MLP neurons of a small language model. Each row is named by its layer, matrix (up: input weights; down: output weights) and neuron, and shows model dimensions 0-127. Each number is 200 + 40 x the weight over its row's rms, rounded and kept within 0 to 999.
After each neuron's rows, "fires on" lists the tokens most often at its 100 highest values on Wikipedia text that the model never trained on.

L14.up623,206,151,207,218,242,205,215,229,282,182,244,129,195,204,215,246,234,107,160,237,125,257,209,222,166,166,218,170,149,239,232,106,252,135,167,236,278,188,203,179,206,147,166,168,239,208,231,150,125,136,228,177,202,248,155,210,146,181,249,226,200,179,136,219,203,223,197,125,225,229,222,188,218,193,222,192,142,188,171,185,206,207,240,216,215,211,230,235,190,216,219,239,239,253,226,195,139,158,139,225,117,171,188,260,173,154,240,167,119,264,264,234,219,259,201,263,160,163,189,242,226,197,169,132,147,169,231,186
L14.down623,252,262,239,159,152,189,215,234,141,145,211,203,228,162,210,147,171,245,194,262,197,253,199,152,182,124,203,155,193,178,202,214,195,197,215,208,218,172,202,180,231,193,288,107,144,274,214,242,247,259,205,265,172,217,204,125,274,226,221,177,219,213,273,195,238,121,184,260,221,182,252,261,219,134,233,162,186,262,165,192,220,192,189,189,196,213,151,153,253,197,211,216,222,174,139,130,272,197,202,199,203,211,205,186,278,210,187,203,171,191,224,214,214,236,217,184,284,205,194,256,215,207,193,218,155,183,193,204
fires on: " c", " ar", " enc", " dra", " g"

L15.up318,156,202,233,229,195,216,175,199,174,199,213,144,218,149,154,158,202,264,176,191,191,270,195,218,257,207,192,205,151,189,175,262,190,165,222,160,207,201,234,220,237,168,192,191,186,207,101,218,179,198,199,177,202,163,226,175,169,174,76,293,227,230,158,224,277,188,162,205,190,126,203,215,188,248,264,228,266,286,253,179,227,209,205,303,242,169,148,281,177,250,283,139,179,216,207,200,238,147,204,210,276,142,167,180,190,167,144,204,183,210,209,163,207,230,241,158,182,176,153,221,228,187,215,229,274,193,211,224
L15.down318,197,173,191,133,142,163,216,274,191,283,196,203,99,168,185,269,281,178,226,202,149,63,194,187,214,285,178,183,201,219,190,182,243,206,200,197,179,183,206,196,166,177,257,217,233,193,226,231,189,250,200,260,238,266,244,220,176,237,254,180,191,184,248,203,236,235,227,214,198,209,190,265,158,169,177,193,216,160,128,202,178,235,230,201,271,253,164,143,166,198,101,249,242,201,230,235,185,197,209,155,206,174,210,220,182,207,237,205,157,182,209,172,220,253,268,145,219,144,179,181,183,249,191,145,237,315,179,185
fires on: " a", "B", "R", " to", " ", " A"

L11.up319,257,266,177,136,228,225,156,244,212,215,198,172,287,216,167,202,172,133,152,207,182,142,218,159,242,201,151,193,305,235,254,231,136,206,190,191,204,219,243,254,264,253,241,188,281,220,182,220,217,116,173,155,172,210,218,209,155,202,187,214,250,178,217,123,191,165,201,147,146,278,262,220,290,192,174,175,213,226,202,202,158,165,241,219,122,215,138,191,245,238,195,164,239,241,157,98,238,178,266,163,242,219,165,240,221,222,180,168,171,192,163,180,184,232,171,191,168,156,195,211,183,134,182,184,135,215,223,135
L11.down319,251,151,219,204,204,235,230,270,156,188,251,191,107,134,145,232,198,170,198,230,156,258,208,198,224,229,171,145,186,157,212,186,254,254,127,217,249,246,192,183,167,201,147,140,210,179,202,215,187,212,158,186,235,238,150,170,174,168,237,211,270,245,196,162,186,179,153,128,218,281,227,168,175,190,212,226,191,282,164,237,209,179,275,183,159,243,234,173,168,237,225,204,178,228,264,197,181,229,144,233,247,155,218,168,250,171,164,175,77,149,189,189,211,221,214,283,149,198,214,168,226,306,173,218,129,159,261,286
fires on: "\n", " (", " sub", " co", " Post", ")"

L7.up398,188,215,183,221,235,181,265,279,190,190,150,181,236,194,206,271,225,166,141,211,246,228,162,217,201,157,151,172,150,202,172,197,227,255,237,264,244,90,253,159,201,166,220,179,254,147,262,228,199,169,160,203,219,161,208,248,217,161,124,293,165,176,144,126,202,217,208,121,252,163,184,172,207,201,192,196,188,168,112,179,131,165,211,235,249,211,137,225,208,189,231,138,153,156,251,228,258,226,198,155,208,147,148,213,210,200,186,239,223,168,185,206,193,228,220,217,127,215,235,192,186,247,180,204,256,244,195,246
L7.down398,126,210,269,250,221,171,158,202,120,234,221,135,189,243,231,228,152,188,209,155,186,232,129,174,194,178,152,237,155,216,223,219,210,231,101,285,194,173,255,215,184,177,177,273,108,138,254,251,205,180,130,198,202,202,254,218,169,189,109,199,179,182,137,192,235,258,155,176,274,176,240,150,178,119,188,214,208,168,149,194,208,234,228,198,258,195,175,194,156,231,235,199,253,230,230,232,214,270,255,137,223,154,137,183,239,218,223,157,116,170,235,193,187,144,216,214,176,235,189,190,210,192,184,153,311,292,234,141
fires on: "th", "est", " next", "h", "um", "ant"

L2.up73,156,202,183,267,237,231,158,284,205,287,168,146,198,167,183,202,162,189,163,140,240,288,250,227,218,203,155,185,191,199,245,252,175,199,160,241,211,278,165,133,255,262,235,212,232,216,169,125,258,221,194,171,191,185,238,210,163,187,245,202,262,156,204,162,207,195,263,199,138,236,165,240,153,176,263,125,256,171,173,196,177,182,260,226,215,226,196,152,168,167,149,207,193,220,195,156,174,148,226,220,211,118,201,265,250,186,255,194,143,189,214,164,163,224,200,243,211,190,190,253,155,221,248,145,128,176,198,256
L2.down73,198,215,241,182,139,206,158,211,235,180,181,210,195,241,226,225,142,217,292,231,164,200,220,167,223,100,191,210,261,186,240,238,273,190,178,272,220,128,238,147,169,190,148,219,226,230,213,172,211,232,192,172,257,269,252,177,307,239,220,173,187,202,187,220,246,159,122,184,174,195,200,129,252,90,222,167,89,178,225,239,116,203,206,178,120,195,181,187,210,169,111,109,207,218,195,220,247,175,200,158,223,230,194,203,174,218,201,215,180,182,211,89,206,155,229,211,257,174,237,170,199,267,271,144,194,172,266,194
fires on: " par", " mar", "B", "M", " sur", " Mar"

L5.up182,122,204,218,168,196,229,167,204,214,193,237,243,167,226,163,231,166,143,203,207,213,191,211,165,165,182,164,165,199,198,204,210,207,246,218,297,255,229,199,181,261,233,184,141,219,239,175,162,183,214,197,266,148,219,221,229,238,135,213,166,127,154,200,224,194,95,255,245,231,162,183,146,175,215,167,136,224,203,162,197,154,168,174,216,226,214,149,166,256,230,206,224,271,236,245,184,207,274,192,253,203,235,207,166,195,303,228,137,159,189,254,203,117,238,117,207,138,180,234,267,151,187,211,274,184,270,210,184
L5.down182,277,198,214,201,242,185,188,188,167,168,166,188,155,178,206,221,191,227,201,230,157,206,265,191,155,141,251,231,244,162,197,148,205,189,132,142,341,192,236,230,170,237,227,271,142,232,187,188,172,108,203,211,207,213,181,131,281,218,218,196,286,193,218,192,104,236,257,172,126,249,166,175,243,204,241,224,218,192,248,215,178,254,201,221,187,226,236,154,207,133,194,185,189,184,178,197,182,229,249,199,208,154,196,176,217,154,159,149,210,206,186,220,186,156,256,234,180,182,125,234,161,201,172,191,256,153,239,227
fires on: "ap", "back", "ter", "p", "l", "-p"

L3.up663,221,234,167,231,211,246,265,147,199,217,136,256,145,259,172,138,145,178,243,184,199,251,185,150,210,217,244,192,217,209,204,253,201,248,216,200,256,171,191,142,223,228,179,168,225,155,162,219,205,179,222,209,159,141,217,154,132,129,264,201,139,219,146,206,186,235,198,136,150,198,171,130,162,248,202,252,202,184,194,174,220,202,286,192,292,217,252,163,211,226,191,212,236,216,128,238,233,190,205,187,148,239,298,137,230,221,216,214,185,208,287,168,202,177,208,225,204,223,141,107,234,189,162,194,216,152,226,197
L3.down663,245,186,245,260,183,180,134,144,193,161,206,190,242,122,137,196,139,222,142,217,111,116,185,113,169,187,196,235,224,236,205,203,157,251,270,188,183,218,182,209,179,246,191,152,206,221,225,167,246,146,253,217,249,212,217,237,217,172,183,186,199,268,249,201,223,196,198,279,186,218,160,196,289,215,210,233,170,232,266,200,147,231,215,141,174,96,115,206,151,250,227,231,200,187,141,252,214,189,210,193,204,200,266,151,179,239,277,135,208,183,87,236,125,128,197,199,201,208,229,160,193,126,226,224,234,182,227,188
fires on: " of", "l", "oll", " cl", "old", "ill"

L10.up407,202,223,216,197,234,188,204,139,128,180,229,163,227,235,225,186,175,192,217,256,188,241,123,250,254,208,267,297,197,274,221,219,181,240,201,163,163,212,222,194,144,208,163,169,133,262,195,154,183,280,204,179,200,177,133,195,236,267,276,246,194,233,192,198,278,199,182,144,189,173,168,205,137,201,214,176,223,138,212,163,224,202,216,213,229,217,220,164,241,210,260,172,168,195,210,206,145,229,172,219,164,232,268,159,279,168,205,148,234,196,175,117,198,126,157,214,249,203,204,155,195,246,188,193,238,205,191,229
L10.down407,213,175,161,167,257,161,252,259,215,204,147,293,182,212,150,216,165,155,236,224,205,240,197,184,197,210,192,178,231,122,228,263,265,235,258,188,154,255,186,257,189,251,216,209,229,239,153,238,152,227,208,221,155,207,208,220,216,235,130,103,196,293,189,228,234,250,188,112,179,196,193,205,254,234,259,217,145,200,238,158,230,168,219,177,247,221,159,249,180,151,181,195,208,215,142,237,229,128,203,117,212,163,216,235,162,204,160,125,244,190,164,181,172,251,187,212,208,155,177,251,238,171,286,197,176,247,221,159
fires on: "s", "im", "ad", "n", " |"

L13.up343,227,191,226,99,160,214,175,242,138,247,212,222,211,194,241,190,187,145,212,214,158,113,145,184,184,225,109,164,183,253,209,222,158,194,152,232,222,187,220,220,214,144,177,178,252,164,146,209,265,140,226,186,149,247,207,195,231,251,269,231,214,207,137,216,201,226,261,213,228,125,169,213,166,224,253,164,201,137,224,170,316,178,152,244,207,157,250,205,172,168,199,194,204,193,166,181,174,199,230,122,158,296,264,211,124,175,255,249,246,169,283,189,140,210,188,208,218,253,210,164,229,294,241,106,224,196,243,216
L13.down343,197,100,160,260,241,180,226,198,249,216,278,242,157,214,184,247,144,242,155,186,206,187,133,178,245,254,243,194,171,251,215,205,195,226,197,156,228,219,203,244,182,196,115,230,200,193,170,180,187,203,235,157,197,101,124,201,218,197,190,202,126,180,139,211,179,201,211,208,137,166,172,194,187,198,189,245,199,273,176,179,140,203,158,173,191,293,158,144,217,240,217,206,121,178,191,150,198,245,204,268,203,155,229,268,191,206,198,164,185,225,209,185,275,210,178,171,199,261,222,193,202,193,210,276,230,188,169,138
fires on: " to", " of", " |", " in", " by", " among"

L13.up385,191,229,180,192,222,235,165,280,236,207,161,166,194,176,276,168,205,153,198,242,134,146,174,165,197,166,217,213,213,174,149,225,225,259,207,220,185,152,236,172,247,100,213,195,227,193,202,105,268,186,224,229,217,219,184,200,220,223,206,205,216,245,200,237,266,234,204,134,201,249,216,123,235,150,242,83,209,195,167,176,206,212,231,124,179,217,208,165,196,172,175,170,200,230,126,197,176,208,179,197,220,277,230,244,179,259,252,242,143,250,246,147,205,280,240,162,219,232,58,252,180,145,241,232,205,206,241,185
L13.down385,161,199,176,200,230,234,241,214,200,148,224,292,110,184,158,173,211,172,176,177,166,233,258,206,239,197,196,213,155,223,192,227,234,194,187,154,177,203,164,222,211,226,96,155,203,245,202,182,190,207,158,98,168,178,189,257,215,176,192,203,274,222,224,165,243,185,210,204,215,158,197,234,153,232,197,235,226,267,228,174,208,176,195,259,194,189,195,217,230,164,259,181,127,145,214,125,252,241,221,179,192,151,169,164,199,167,195,187,216,270,134,241,162,182,126,221,141,262,242,176,301,193,207,193,176,237,163,225
fires on: "er", "in", "ar", "l", "re", " |"

L4.up583,253,221,233,144,166,85,223,275,171,207,206,133,189,166,243,146,207,231,211,153,216,191,172,202,191,314,173,145,197,239,189,123,186,194,180,198,229,168,167,206,179,166,185,204,181,161,183,216,224,82,229,187,279,199,247,113,158,225,267,173,185,182,239,222,250,218,201,279,208,177,239,218,169,256,214,214,162,208,193,178,216,172,253,190,250,239,291,183,163,215,125,235,197,242,140,80,173,202,182,254,155,176,171,206,161,200,192,192,203,219,156,180,177,169,132,174,230,197,200,211,202,292,213,211,224,232,201,173
L4.down583,113,135,232,168,200,240,187,192,208,260,182,270,178,230,149,147,170,263,177,123,238,218,217,215,152,141,207,183,181,205,211,202,222,228,189,178,228,219,221,200,203,193,215,184,205,285,200,223,191,236,161,239,194,168,213,243,216,177,129,263,191,247,131,191,241,229,153,170,214,236,178,130,241,236,222,187,251,171,265,203,226,223,234,261,188,137,113,244,187,191,263,179,187,173,136,213,192,233,240,233,197,195,152,149,246,207,172,188,260,252,213,223,167,224,225,229,185,206,225,192,221,167,178,184,155,188,192,197
fires on: "z", "e", "ph", "a", "ick", "se"

L9.up343,211,205,189,261,191,230,228,137,180,154,238,216,205,143,165,214,189,302,181,258,199,208,146,198,209,162,238,196,160,236,258,265,203,111,136,168,189,315,185,254,231,188,117,248,173,170,201,176,261,219,168,172,109,196,193,155,236,164,181,246,193,214,184,212,214,209,242,140,162,244,230,170,215,171,255,235,184,210,170,159,208,170,157,245,243,194,138,202,215,145,206,143,169,264,184,152,191,200,156,112,227,207,204,164,173,188,188,178,235,243,297,180,234,188,141,194,180,179,192,243,174,182,218,196,176,178,230,159
L9.down343,159,184,189,170,137,195,213,279,161,203,218,107,198,194,264,198,148,123,178,195,224,167,188,189,231,158,119,177,157,167,256,233,177,169,230,201,284,187,285,193,199,202,260,238,169,185,208,201,248,193,178,185,295,153,184,189,221,194,176,209,204,201,236,152,231,254,246,262,172,262,224,173,249,157,250,140,223,222,263,240,171,153,281,301,181,196,169,223,177,216,183,185,263,190,224,202,226,202,191,148,177,191,158,156,199,192,200,209,113,169,203,197,217,228,178,202,216,144,129,157,245,226,135,239,209,225,196,204
fires on: "on", "all", " career", "ly", "a", "o"

L15.up464,146,169,220,231,206,222,128,219,286,125,246,195,247,230,236,249,168,211,174,176,314,265,135,197,176,207,217,154,236,259,177,159,191,160,237,234,222,220,209,249,210,237,147,152,224,183,212,189,259,137,249,256,205,194,120,213,173,246,231,176,162,215,155,230,203,180,280,189,216,227,181,242,220,218,135,200,196,267,151,228,222,146,180,231,180,188,198,206,141,226,138,239,173,210,184,152,185,221,255,185,214,165,287,215,299,176,252,304,275,148,101,242,197,187,222,204,179,231,211,189,188,165,147,191,137,164,220,115
L15.down464,268,237,204,153,219,167,179,194,160,188,161,224,270,230,177,179,220,136,317,101,188,122,168,204,185,192,199,304,147,146,244,161,218,157,207,228,169,217,232,116,186,188,158,236,232,137,184,250,195,197,223,221,220,200,226,205,180,256,143,253,241,140,177,201,208,202,201,171,165,152,199,189,220,192,161,155,256,140,306,175,216,253,187,237,195,188,226,143,246,148,221,168,200,238,108,213,213,189,212,238,235,176,170,158,150,179,204,175,118,221,192,147,201,202,189,229,195,239,139,232,166,233,191,190,266,248,125,261
fires on: " p", "p", " fl", " d", " dra", " Vol"

L11.up640,105,197,179,220,212,155,189,249,210,163,203,214,204,208,211,128,193,193,263,198,227,231,211,184,187,215,169,142,220,280,211,182,239,170,213,231,209,247,101,193,192,183,190,154,217,209,167,190,194,191,268,212,211,262,229,171,202,176,268,166,230,158,243,286,205,209,188,210,159,176,167,160,184,188,108,138,249,206,199,234,168,192,211,218,139,228,233,206,197,221,183,231,191,232,233,143,225,322,217,145,191,193,302,197,201,237,207,245,171,151,199,218,188,173,217,142,178,233,292,264,147,288,150,217,182,246,168,180
L11.down640,138,181,262,230,234,164,213,140,138,188,260,190,195,262,198,218,231,268,227,268,187,130,215,192,216,204,210,276,250,193,214,225,232,179,205,196,229,209,141,147,198,212,83,182,194,214,242,164,209,219,172,189,203,224,216,176,231,233,128,214,274,221,181,268,211,210,222,251,152,200,203,139,231,145,170,194,206,215,231,198,172,197,109,225,166,166,138,132,235,162,241,204,144,196,195,179,196,214,240,228,201,201,174,203,167,195,222,236,205,175,152,213,234,224,274,179,181,176,206,128,227,203,240,123,252,306,267,152
fires on: " ", "-", "l", " d", "p"

L5.up273,234,233,205,226,235,184,240,187,284,147,166,212,260,259,191,174,234,142,195,197,157,201,223,196,228,237,221,238,177,140,234,182,283,190,259,174,250,197,167,224,214,272,146,102,183,245,198,172,287,186,237,246,119,165,220,141,224,169,199,199,218,211,147,176,239,257,252,151,199,204,144,179,252,230,136,219,222,157,216,218,215,170,280,174,220,121,207,203,175,200,109,162,133,220,278,259,192,207,243,237,177,237,221,151,213,179,166,131,236,232,150,159,169,232,212,236,169,189,178,183,232,222,168,160,220,197,174,167
L5.down273,284,198,230,187,168,202,168,254,175,213,229,202,235,150,149,220,146,240,142,196,260,141,124,156,190,220,190,189,246,175,194,225,178,249,163,237,193,176,213,198,189,178,177,273,217,176,189,155,128,231,189,119,223,192,212,168,205,304,209,231,228,182,269,264,205,199,198,231,179,210,240,237,188,182,270,190,237,202,219,210,172,234,236,179,227,180,211,160,175,213,253,249,218,244,155,205,215,194,116,168,230,184,145,216,226,219,239,178,171,253,253,243,135,169,144,144,195,183,208,137,169,168,203,175,178,203,229,215
fires on: " of", "l", "att", "el"

L10.up603,228,224,163,145,244,202,196,217,205,214,234,155,245,240,210,192,223,147,219,171,180,140,148,215,143,273,289,270,209,267,265,211,199,244,171,244,201,244,167,148,173,148,206,150,221,170,199,219,196,239,225,159,173,165,139,148,193,253,211,263,243,212,195,228,270,205,201,199,161,198,199,146,232,219,237,137,257,213,191,159,205,257,128,192,198,162,182,216,176,198,216,214,211,246,120,191,245,184,145,151,180,248,219,211,160,175,206,172,206,196,225,170,202,176,225,144,297,216,118,173,226,209,263,189,159,168,280,220
L10.down603,157,208,232,176,244,206,216,169,280,177,193,195,163,192,160,197,167,196,179,189,198,200,207,127,234,187,158,195,266,234,188,198,170,255,235,206,181,195,105,276,182,215,220,198,112,142,110,199,183,189,229,250,195,200,174,185,153,255,176,168,204,181,158,180,267,222,256,199,170,272,174,219,226,158,148,270,244,191,136,223,165,180,137,286,312,151,241,182,213,164,197,176,236,181,209,277,201,231,181,230,273,217,243,182,136,187,224,221,213,209,240,158,211,136,116,190,264,265,173,276,208,194,213,203,265,273,236,151
fires on: " |"

L11.up506,196,219,213,246,234,218,188,230,169,209,188,291,206,218,171,180,258,191,220,112,192,228,204,235,235,217,227,248,137,312,209,264,170,162,181,241,174,199,166,206,219,198,133,240,139,165,171,242,250,171,111,137,192,167,172,148,201,201,201,275,133,256,225,181,194,164,195,147,167,136,175,175,189,239,228,195,207,190,152,138,231,150,183,281,199,252,210,197,221,220,164,210,186,267,204,230,162,227,245,57,202,267,171,214,135,194,127,232,259,137,141,192,217,233,231,244,215,256,203,298,187,187,233,208,180,186,284,246
L11.down506,190,204,175,246,151,233,228,192,244,210,233,246,222,126,185,214,263,207,262,180,139,152,150,194,256,239,279,151,183,167,117,271,227,158,153,190,230,248,201,238,68,189,202,154,207,129,156,159,168,112,174,170,221,150,200,264,173,202,114,194,167,152,237,103,177,141,269,216,230,201,275,248,214,172,240,187,235,229,265,141,193,164,220,186,150,192,212,193,219,196,183,204,205,253,163,184,256,208,199,199,190,205,212,252,214,158,191,151,172,220,220,177,169,200,204,281,133,214,157,237,213,264,232,276,147,227,260,133
fires on: " ex", "a", "u", "ly", " and", " so"

L11.up123,192,267,207,238,221,156,250,151,186,237,202,212,207,151,237,194,184,182,234,220,234,144,182,178,237,180,236,222,100,219,183,202,196,216,172,274,175,217,151,171,204,179,123,190,315,174,259,207,184,184,133,215,180,227,222,274,215,200,232,181,188,150,176,171,153,182,223,288,199,177,162,151,276,183,192,176,173,176,216,118,228,173,235,244,189,156,298,220,218,164,193,262,209,184,218,219,223,163,226,163,198,141,202,211,159,190,231,253,234,226,162,156,190,298,190,128,200,252,189,260,214,229,244,223,159,145,218,168
L11.down123,193,201,197,161,184,278,86,266,268,224,197,197,196,195,176,257,198,187,192,267,205,182,211,208,193,231,216,245,173,184,194,211,181,202,229,232,176,214,225,229,141,172,132,206,167,148,134,206,214,151,183,169,216,254,193,144,157,213,213,139,159,299,135,232,174,161,199,159,203,161,156,160,146,175,222,176,135,268,241,252,154,269,225,195,193,246,197,154,191,262,154,226,161,169,270,159,214,174,168,202,253,164,199,215,184,245,169,172,201,177,189,153,276,111,187,239,161,256,175,207,154,297,225,206,176,173,174,204
fires on: " and", " in", " to", " |", " Country:", " of"

L5.up730,241,234,120,202,176,181,243,188,161,198,212,223,216,253,172,218,188,165,191,220,239,230,179,193,238,162,216,142,151,193,174,176,241,187,233,266,223,150,225,216,205,216,160,236,239,164,229,250,217,140,191,204,181,196,182,192,251,200,170,124,172,210,165,209,243,231,189,264,150,170,228,240,147,188,245,162,161,185,218,114,240,142,214,194,216,205,195,185,244,212,218,180,129,201,193,185,164,117,230,214,277,210,204,176,271,185,197,154,99,242,195,184,225,174,224,179,120,115,199,272,189,233,167,199,251,132,220,268
L5.down730,113,158,185,182,219,277,221,192,226,221,156,194,179,155,217,246,237,290,199,227,153,182,284,146,198,267,230,221,224,218,135,165,142,203,179,281,196,198,169,158,196,229,185,240,232,216,205,165,109,230,205,219,191,240,209,238,187,171,233,259,159,225,266,177,187,183,201,198,244,239,164,222,234,197,141,203,260,201,140,209,143,251,285,196,189,208,197,214,193,185,195,231,244,223,183,151,170,254,202,209,130,204,154,108,228,205,264,217,146,165,189,163,260,201,209,243,227,194,161,250,264,223,161,220,146,202,164,221
fires on: "ing", "ak", "iving", "in", "ical", "ts"

L3.up604,171,185,240,186,239,185,218,188,255,175,175,155,245,223,272,207,220,156,204,149,198,191,239,172,196,246,94,171,187,280,226,183,208,161,240,268,149,245,162,145,187,257,137,188,198,170,203,230,233,198,208,247,188,206,215,149,233,137,221,142,201,154,156,174,239,226,268,229,211,223,163,260,160,215,296,198,233,155,192,176,207,180,223,186,175,193,224,278,187,193,149,241,170,174,195,204,230,209,236,183,165,179,259,297,196,153,168,236,169,147,252,246,123,243,193,154,189,160,208,198,203,251,151,244,170,223,126,202
L3.down604,172,201,269,230,182,219,207,179,265,131,168,220,162,165,146,187,213,238,233,270,211,177,230,179,196,151,175,184,247,128,144,218,234,224,129,192,145,183,206,233,197,236,185,221,169,196,237,147,295,190,139,254,314,174,240,230,239,169,175,179,155,194,251,188,238,138,178,208,226,208,192,230,211,182,212,166,147,290,239,170,208,191,173,161,147,146,158,179,256,208,252,208,204,224,201,189,140,218,150,172,206,181,186,159,192,201,280,168,181,202,241,193,220,166,178,252,149,226,164,176,214,201,215,159,304,218,201,216
fires on: "-", "l", "el", "ver", "iddle", "weight"

L3.up56,185,160,242,180,188,218,250,209,198,187,219,205,193,163,280,133,145,256,161,208,251,154,241,197,260,171,150,198,211,171,341,184,231,222,277,228,217,271,284,266,230,180,197,182,232,112,178,94,202,195,186,224,141,228,259,203,238,219,169,206,211,134,179,179,176,252,204,191,122,152,205,148,183,212,158,234,210,158,231,174,194,207,150,152,250,128,211,195,177,206,337,261,129,180,219,222,236,139,192,200,175,181,264,186,228,226,153,165,179,220,155,181,190,205,254,237,221,245,186,213,253,262,234,244,169,200,136,236
L3.down56,242,234,257,94,202,225,197,178,253,160,176,175,266,198,182,189,144,244,172,221,234,245,177,247,143,143,208,227,197,219,206,174,200,247,96,167,116,183,123,290,131,192,109,226,175,224,196,184,159,221,192,215,233,205,206,244,145,189,175,212,236,234,232,268,155,205,181,274,147,156,244,172,194,167,208,146,192,288,225,247,218,233,168,122,229,228,184,216,204,204,191,204,248,205,217,174,234,269,201,183,234,114,165,199,205,203,206,266,229,252,178,160,260,203,193,173,193,221,263,234,163,183,188,170,239,219,132,149
fires on: "ry", " go", " Tra", " tra", " on", "end"

L2.up426,156,164,196,199,285,221,202,169,97,156,168,226,190,89,165,150,178,171,266,192,178,168,174,181,225,230,185,244,223,127,213,130,163,230,233,168,169,238,193,189,228,198,143,190,233,144,226,112,195,232,211,187,216,204,184,254,217,192,284,114,219,201,197,201,198,243,198,244,245,181,175,190,212,238,141,263,174,214,183,167,215,210,147,190,170,197,268,242,197,119,214,167,295,183,205,238,185,196,178,165,186,184,281,214,231,238,240,251,165,197,228,171,169,159,243,149,174,236,239,260,147,219,183,207,253,110,274,199
L2.down426,254,278,148,225,162,194,217,192,264,265,226,256,175,290,258,249,197,245,189,182,246,156,271,228,204,172,224,133,174,220,194,264,274,134,170,233,271,160,195,139,198,227,153,230,204,272,157,255,224,157,267,212,216,234,217,108,198,165,139,200,172,204,253,204,244,233,162,133,176,177,224,208,150,204,225,172,209,192,192,245,220,223,229,244,316,217,129,183,166,214,182,188,184,142,208,181,177,186,213,218,217,190,210,220,162,165,144,165,260,283,140,196,233,213,132,237,173,213,222,159,166,164,210,218,191,242,109,219
fires on: " more", " of", " by", " to", "1,"

L2.up206,136,227,180,170,130,238,256,278,189,196,202,230,227,267,187,226,185,200,140,159,214,231,257,205,223,175,203,185,256,197,237,239,196,225,263,192,192,206,205,215,163,188,151,154,223,154,212,119,212,131,209,214,140,214,188,202,252,178,205,240,217,191,203,142,191,154,239,183,114,127,107,171,173,220,223,151,240,224,223,117,254,143,201,246,204,178,182,238,263,233,219,228,256,220,161,157,178,159,115,238,186,132,231,160,210,204,193,234,166,227,140,228,171,190,214,163,183,211,163,249,227,251,223,224,240,128,208,308
L2.down206,180,132,290,172,138,178,209,160,208,207,209,157,135,146,235,186,195,210,282,317,219,126,143,152,135,197,186,191,259,136,123,205,180,165,156,251,226,196,221,186,209,188,211,258,196,222,131,215,201,191,153,158,247,307,207,199,240,136,216,221,196,199,241,282,177,211,240,179,135,179,212,265,216,203,226,209,93,209,188,299,181,224,256,167,219,187,181,229,151,216,164,221,180,175,252,256,160,187,210,144,239,178,192,206,165,148,224,187,242,194,221,173,245,226,220,162,223,157,211,219,257,186,237,145,196,229,161,215
fires on: " on", "B", "ify"

L7.up510,214,212,169,128,191,179,259,270,155,242,215,199,256,193,162,216,113,236,219,187,238,160,209,102,195,181,209,160,219,173,162,224,223,227,223,195,229,224,194,181,128,160,166,169,258,225,249,186,212,204,215,194,203,138,229,191,205,157,242,182,170,170,155,220,210,188,219,221,86,227,243,263,218,203,142,129,79,207,237,190,203,248,213,187,240,227,234,211,213,185,191,161,124,173,323,184,203,218,201,140,252,196,228,165,247,225,181,143,163,201,127,214,195,172,212,194,212,164,122,202,261,179,225,191,243,230,218,237
L7.down510,204,187,268,259,261,214,201,183,230,159,211,208,158,236,227,193,196,216,177,124,144,256,194,254,172,219,195,167,245,250,233,185,190,156,145,207,203,199,213,228,232,223,141,204,219,203,124,226,176,216,171,145,186,232,133,209,254,184,180,227,234,178,231,161,213,227,122,140,211,198,150,237,194,178,185,160,216,239,207,229,238,208,221,295,250,222,208,213,180,239,180,151,216,202,106,188,228,145,233,223,224,188,180,243,177,146,182,225,235,177,330,212,202,223,177,241,123,256,114,189,169,193,145,184,127,162,162,226
fires on: "ud", "ing", "in", "ment", "let", "en"

L5.up293,236,208,217,189,316,132,138,223,165,205,172,201,206,190,175,179,205,181,240,218,187,192,171,214,200,243,286,206,193,247,247,219,155,177,100,141,261,171,140,262,195,254,71,180,142,146,185,222,260,196,147,227,123,229,308,237,126,172,238,181,171,173,192,193,267,247,132,219,156,197,241,136,199,241,219,200,209,236,202,183,193,160,224,127,175,335,329,245,191,182,213,187,226,239,208,202,213,206,179,153,177,161,222,131,167,232,227,204,177,223,213,234,162,206,188,221,122,157,179,201,236,203,200,234,169,201,245,232
L5.down293,150,253,166,155,181,126,225,203,268,256,186,153,158,189,211,173,211,219,164,245,195,185,184,193,171,171,205,205,193,174,311,205,195,176,169,236,167,254,182,236,194,158,200,257,282,293,220,185,204,209,226,230,237,175,253,231,258,207,233,223,178,188,211,197,218,172,184,210,228,127,183,217,270,219,207,173,238,241,219,168,127,306,180,188,96,197,167,166,249,200,212,231,253,118,184,141,155,244,158,291,141,224,182,202,238,175,136,160,221,146,269,160,232,269,240,177,261,189,202,191,178,231,232,172,243,170,163,97
fires on: "ol", "y", "a", "e", "pt"